Weights of a small GPT-style language model, trained from scratch on English Wikipedia.
Size: 15 layers, 3 heads of 64, vocabulary 701.
Architecture: learned positions, biases.
Training: 318M tokens, 4856 steps.
MLP neurons of a small language model. Each row is named by its layer, matrix (up: input weights; down: output weights) and neuron, and shows model dimensions 16-143. Each number is 50 + 15 x the weight over its row's rms, rounded and kept within 0 to 99.
After each neuron's rows, "fires before" lists the tokens most often just after its 100 highest values on Wikipedia text that the model never trained on.

L10.up414:56 63 38 51 60 26 33 67 46 25 22 36 19 24 67 34 50 52 55 35 40 31 60 72 51 68 45 15 53 42 49 57 77 67 67 53 39 48 56 33 29 29 44 56 80 40 44 70 48 50 45 27 46 37 52 15 76 54 66 48 69 51 51 47 54 32 89 26 55 52 48 59 47 61 55 45 56 21 40 58 68 31 47 55 43 74 48 86 46 59 26 78 42 45 56 58 25 33 57 52 71 50 32 41 41 63 84 46 66 57 51 85 40 52 33 37 48 63 43 33 64 53 22 47 66 58 65 63
L10.down414:40 42 36 52 40 32 45 44 48 62 61 58 78 42 58 71 56 70 51 64 70 45 60 30 42 73 47 56 52 38 46 24 36 28 38 51 54 65 54 61 79 58 64 58 42 52 47 73 17 46 50 56 31 47 45 48 63 69 41 74 43 45 52 32 65 51 60 65 47 42 68 54 03 37 68 40 67 31 66 51 41 20 15 60 46 58 65 39 51 45 44 35 45 56 56 53 74 38 67 54 44 40 28 43 24 55 69 31 26 56 59 26 61 42 76 64 54 74 68 48 44 57 63 50 58 45 83 65
fires before: "t", "e", " the", " ", "us", " J"

L11.up647:50 32 76 53 57 40 66 25 70 23 49 44 64 46 72 75 38 58 47 45 50 51 60 47 53 59 56 59 53 44 59 53 44 47 47 38 45 42 63 37 23 43 65 59 40 27 59 22 37 38 64 46 81 51 80 38 56 37 51 83 46 57 50 49 82 50 36 89 49 69 42 58 39 32 48 43 53 65 59 56 46 36 59 62 39 52 44 57 43 47 55 37 49 43 40 47 61 43 37 54 41 47 32 33 31 49 50 23 61 55 20 32 60 82 54 62 76 50 51 54 37 50 51 49 55 47 46 62
L11.down647:24 51 66 66 16 31 79 38 57 36 31 56 96 73 44 30 45 48 58 40 57 51 50 48 61 57 68 61 62 79 49 59 46 57 50 53 67 32 26 37 72 71 31 45 39 35 27 37 30 40 61 64 82 40 46 53 65 51 26 49 46 89 55 59 49 42 51 33 27 49 52 76 53 54 67 56 48 41 42 40 52 53 42 26 50 29 49 48 57 42 62 63 43 40 37 56 27 42 20 58 55 35 67 69 65 28 48 63 27 34 36 19 35 22 60 57 63 20 34 61 55 52 42 71 38 34 47 50
fires before: "ed", "s", "es", " to"

L9.up452:71 53 51 51 38 36 35 60 52 84 60 47 54 56 66 66 63 74 72 24 55 63 56 68 60 60 49 38 41 60 75 49 49 32 75 36 22 23 28 46 45 50 59 61 59 55 31 67 57 47 50 66 54 73 70 79 50 66 46 56 34 00 36 46 36 49 49 44 85 42 83 45 47 40 49 49 36 34 38 49 42 28 36 43 44 64 29 53 56 07 18 22 19 37 45 51 52 35 38 52 45 29 43 52 64 37 47 53 68 60 35 75 48 42 56 47 53 52 60 52 46 75 34 53 57 55 61 65
L9.down452:49 57 85 62 54 47 76 36 50 41 61 20 44 59 47 39 48 71 58 68 45 36 72 54 74 45 09 59 32 48 59 46 75 52 67 32 65 67 60 67 60 32 42 50 54 34 53 38 35 63 54 53 46 48 31 44 56 51 61 33 68 70 41 34 41 49 48 61 65 38 61 53 56 47 41 56 50 77 47 28 45 50 57 35 39 38 34 51 16 44 75 34 40 49 21 23 48 23 55 61 53 52 51 67 48 56 38 70 54 12 46 39 76 33 47 56 69 61 66 42 34 48 56 41 46 59 71 57
fires before: "ork", "e", "ou", "t", "our"

L9.up45:66 71 70 22 75 38 72 30 58 59 51 53 79 45 72 61 77 27 32 64 38 42 24 56 58 64 33 48 44 42 44 60 44 85 60 27 39 48 46 74 51 45 52 63 60 62 46 63 40 76 47 81 27 51 54 64 62 28 62 57 53 49 45 48 60 60 70 48 38 63 75 63 09 75 44 58 17 64 56 48 64 54 56 40 29 43 63 51 37 46 21 48 75 41 65 49 28 69 58 72 65 42 37 31 43 42 57 58 46 54 24 52 50 56 50 45 38 38 41 44 47 33 52 53 27 47 38 46
L9.down45:49 58 54 44 52 76 61 25 30 62 35 57 55 41 35 49 77 67 41 31 50 53 32 60 52 57 36 39 56 36 43 41 35 55 39 40 42 54 32 47 66 56 38 56 76 36 27 21 37 44 42 06 77 66 45 31 69 42 29 62 70 59 61 52 57 57 49 49 57 23 31 43 87 54 35 51 67 58 41 66 62 48 23 47 36 64 45 91 05 62 38 73 38 54 37 47 34 30 23 47 62 54 62 37 48 53 52 51 54 67 43 71 51 45 41 59 68 74 57 47 34 68 51 43 31 53 78 17
fires before: "her", "m", "ive", "or", "ion", "e"

L4.up72:36 89 83 43 45 38 50 61 57 41 39 68 32 75 34 31 63 55 42 50 30 74 27 62 30 60 48 69 51 68 52 50 51 30 75 56 61 55 59 58 65 36 55 68 53 48 38 47 60 63 33 25 55 39 33 38 44 62 58 71 20 31 37 77 56 41 63 51 46 48 41 86 33 51 51 52 36 50 23 50 60 52 38 29 44 55 68 30 37 56 52 74 49 56 50 77 74 65 74 46 36 56 65 29 53 58 84 61 48 32 55 28 47 64 38 49 46 58 64 30 35 76 50 47 75 71 52 51
L4.down72:43 49 54 39 69 71 58 17 45 45 51 59 64 56 53 68 36 24 33 45 37 60 57 49 52 27 69 56 88 33 66 62 81 72 21 39 56 33 41 54 42 30 88 41 65 71 45 48 19 34 31 33 26 35 48 35 65 31 28 52 60 02 65 42 24 31 75 76 43 52 41 69 34 46 42 76 30 60 48 52 48 59 39 19 50 50 52 41 67 44 45 52 71 71 35 57 12 54 51 35 62 33 45 31 63 43 61 53 46 45 57 39 34 46 38 35 51 60 59 71 77 32 73 56 52 48 65 45
fires before: "p", "t", "y", "c", "amp", "ur"

L11.up395:64 43 62 73 42 55 46 56 39 59 29 53 55 64 44 58 40 55 79 50 61 23 42 35 42 57 44 42 63 30 51 63 53 66 55 27 62 18 79 59 57 75 60 37 43 22 50 57 59 49 30 31 44 26 64 56 47 46 51 51 71 36 51 43 76 33 44 71 10 37 28 58 39 33 44 32 50 58 60 63 37 35 67 89 62 39 79 29 75 53 75 46 75 36 18 74 40 55 54 40 45 60 44 48 26 47 33 39 49 57 66 60 24 62 66 44 46 48 43 48 46 69 33 35 46 34 42 72
L11.down395:65 73 40 37 78 72 70 34 52 80 29 79 31 30 63 58 63 60 66 36 36 30 39 33 58 41 60 53 49 62 51 68 58 67 46 55 58 56 39 04 66 39 50 69 55 46 51 29 40 64 43 48 63 40 30 72 43 44 48 42 56 29 47 43 47 33 71 44 67 35 47 54 46 49 46 34 47 59 41 42 41 34 29 50 39 50 45 99 41 32 71 59 47 60 71 56 38 53 49 49 37 61 63 37 39 67 44 36 53 84 34 33 83 37 26 28 29 57 70 37 49 87 72 75 34 56 57 57
fires before: "ed", "e", "ic", "ive", " of", "ary"

L9.up572:48 34 53 38 33 73 45 34 84 20 45 46 50 60 72 56 44 64 75 22 25 30 73 44 42 67 51 68 20 56 50 55 44 45 57 28 50 63 64 61 44 61 38 41 49 37 81 42 37 27 78 32 71 48 57 61 56 32 47 59 60 36 46 45 72 63 35 63 61 47 31 61 62 61 56 51 65 46 38 47 42 54 44 63 70 46 43 30 37 51 34 52 58 63 55 33 56 54 58 55 09 49 36 37 44 51 47 36 47 49 33 42 29 57 38 51 50 52 57 39 61 55 59 52 23 75 56 48
L9.down572:38 49 64 50 40 58 38 40 65 49 53 44 93 10 31 68 59 56 52 35 43 68 44 35 63 86 63 66 54 49 66 63 43 36 53 54 67 57 70 34 53 57 57 49 17 51 60 41 57 34 70 69 65 30 64 58 66 50 53 27 32 66 24 49 45 44 48 64 55 79 29 71 33 46 66 45 20 55 62 47 39 49 50 26 35 57 38 59 42 56 73 13 45 43 05 63 57 35 30 46 43 36 66 49 40 34 37 38 49 47 40 52 56 50 62 69 48 43 59 47 68 35 22 62 68 44 58 52
fires before: "s", "ed", "es", " to", " a"

L3.up311:14 05 38 37 50 29 51 56 59 57 49 62 60 46 73 57 30 53 65 55 63 64 41 57 31 57 54 66 31 43 55 56 23 38 24 45 39 74 46 27 76 35 37 57 57 23 28 65 46 28 45 22 32 66 54 58 49 47 58 42 41 45 59 42 61 47 60 23 71 29 43 92 46 47 32 81 48 56 68 14 58 50 55 44 44 35 63 72 31 43 55 50 63 50 44 38 67 27 39 52 47 02 46 58 40 69 42 49 59 62 42 38 21 52 33 56 42 34 31 42 71 65 70 52 66 46 42 48
L3.down311:71 54 46 52 70 15 69 43 64 25 20 44 50 65 60 56 51 36 37 60 45 36 24 58 44 39 21 57 36 36 38 41 76 60 69 51 47 63 32 89 38 55 37 46 54 50 39 44 39 59 29 72 54 62 44 40 28 31 35 70 66 48 67 39 70 49 42 39 47 64 51 79 52 51 52 62 73 29 51 54 45 40 60 39 49 52 50 50 71 61 54 35 26 69 29 49 51 56 64 40 34 69 44 35 12 62 44 59 35 45 58 70 57 22 42 77 43 46 47 50 75 53 47 47 88 46 61 30
fires before: " ", " W", "A"

L9.up707:43 62 59 62 80 51 40 47 63 36 35 71 53 44 55 79 57 75 33 24 33 39 32 69 33 50 35 67 64 39 26 74 48 28 62 42 70 77 35 37 43 53 59 50 45 64 71 71 52 47 38 29 75 44 53 26 66 66 43 72 29 40 46 61 34 62 48 61 54 97 54 65 42 67 35 52 63 45 55 48 45 39 58 23 32 47 65 53 51 67 50 69 62 71 39 58 31 48 55 61 33 41 39 51 63 34 62 60 35 28 46 22 52 67 35 46 53 37 41 39 47 48 37 34 44 44 60 33
L9.down707:51 48 37 50 36 62 63 46 49 47 40 41 48 50 47 56 45 51 37 31 26 55 70 36 67 64 64 42 33 73 57 41 66 50 37 40 15 62 38 69 38 26 36 62 65 64 76 38 33 56 37 41 14 66 66 37 50 24 61 59 62 52 52 61 71 53 66 55 68 37 46 81 51 41 50 59 45 39 47 29 53 24 55 38 08 41 69 26 53 57 47 44 70 44 58 65 69 42 90 83 57 46 33 28 15 53 39 54 56 60 32 47 34 44 50 65 37 57 47 65 52 67 46 53 35 52 67 58
fires before: "t", " the", "or", "p", "per", "c"

L9.up33:59 29 45 44 56 43 41 69 45 63 51 50 52 58 61 39 36 65 50 37 41 37 55 54 57 63 59 61 43 60 61 60 34 43 56 52 66 51 71 52 18 45 30 53 45 49 42 29 48 58 54 41 21 33 55 89 23 45 62 49 45 42 46 54 79 53 38 45 42 34 44 44 49 66 52 45 70 32 33 41 41 45 46 19 69 64 69 63 45 46 57 40 35 51 37 40 33 44 69 30 22 48 53 43 49 46 65 76 45 80 56 66 60 52 48 43 59 36 36 58 24 71 25 30 66 33 52 80
L9.down33:42 47 29 34 58 63 46 23 44 73 83 72 40 68 50 52 31 52 74 51 56 41 50 48 43 42 40 33 38 55 54 52 60 36 58 62 43 54 50 56 54 49 80 27 45 50 63 35 32 59 56 35 64 57 26 28 63 40 68 53 68 68 62 31 39 53 40 36 52 36 26 63 22 32 55 74 62 31 69 37 91 15 52 58 64 54 38 83 59 56 70 28 55 51 47 46 51 51 58 45 43 52 75 60 99 27 39 51 51 72 46 37 59 37 50 67 48 71 66 37 52 38 70 23 36 58 59 50
fires before: "ed", "ation", "i", "e", "il", "al"

L4.up581:26 21 55 33 36 70 47 48 68 33 18 49 70 40 43 77 54 18 44 44 62 84 62 44 48 54 66 71 51 30 62 37 44 40 52 28 54 68 67 62 40 46 58 51 57 36 45 40 38 53 42 44 61 49 36 46 42 50 33 22 66 63 42 67 57 63 62 39 53 21 66 64 65 55 53 45 46 74 49 49 57 22 67 37 45 64 74 26 35 18 49 74 39 40 79 57 71 21 50 57 45 29 42 58 72 58 38 23 37 70 66 43 37 53 24 73 52 54 22 58 43 51 35 28 55 68 41 30
L4.down581:65 54 66 31 38 56 55 61 39 70 40 60 53 40 57 55 64 45 23 70 66 44 68 63 41 51 52 65 38 34 50 05 25 44 46 53 65 63 41 64 48 48 61 22 76 08 57 44 45 52 22 40 65 53 32 29 30 34 43 70 47 58 77 31 51 69 59 32 38 58 61 65 33 55 38 82 36 56 48 66 62 49 50 67 66 67 65 45 34 39 29 75 36 12 32 37 55 42 67 27 48 50 20 64 36 78 18 61 72 50 55 61 54 44 40 47 49 49 42 80 37 61 54 48 46 73 21 48
fires before: " ", " L", " S", " W", " G", " V"

L4.up640:52 48 52 40 59 44 29 37 47 59 69 10 63 67 68 50 53 55 67 52 47 46 39 49 52 66 57 56 86 45 30 65 27 47 51 50 69 60 71 18 60 59 61 56 18 29 35 47 49 47 46 24 56 61 59 25 18 65 43 58 51 26 68 63 63 64 47 54 64 51 47 68 36 67 35 24 17 31 64 47 40 74 58 42 48 52 58 46 28 32 59 65 57 22 70 33 47 62 40 54 30 22 30 57 50 27 21 53 55 73 57 56 86 42 54 41 58 55 67 53 36 73 30 50 52 46 42 60
L4.down640:47 33 58 48 34 44 47 41 35 33 43 67 81 58 30 31 54 62 50 64 56 37 63 50 58 66 70 60 61 43 56 63 33 22 56 59 85 35 73 50 65 37 57 50 52 53 37 44 71 46 40 43 53 54 42 41 66 38 53 39 42 47 65 28 50 27 33 72 37 41 44 34 59 39 44 43 11 65 42 75 33 25 76 39 61 09 90 37 62 67 79 55 52 60 14 49 73 34 26 69 54 62 43 49 30 70 36 64 59 40 34 62 51 70 55 30 27 47 37 43 82 55 50 50 67 48 35 45
fires before: "ue", "ers", "ing", "s", " to", " "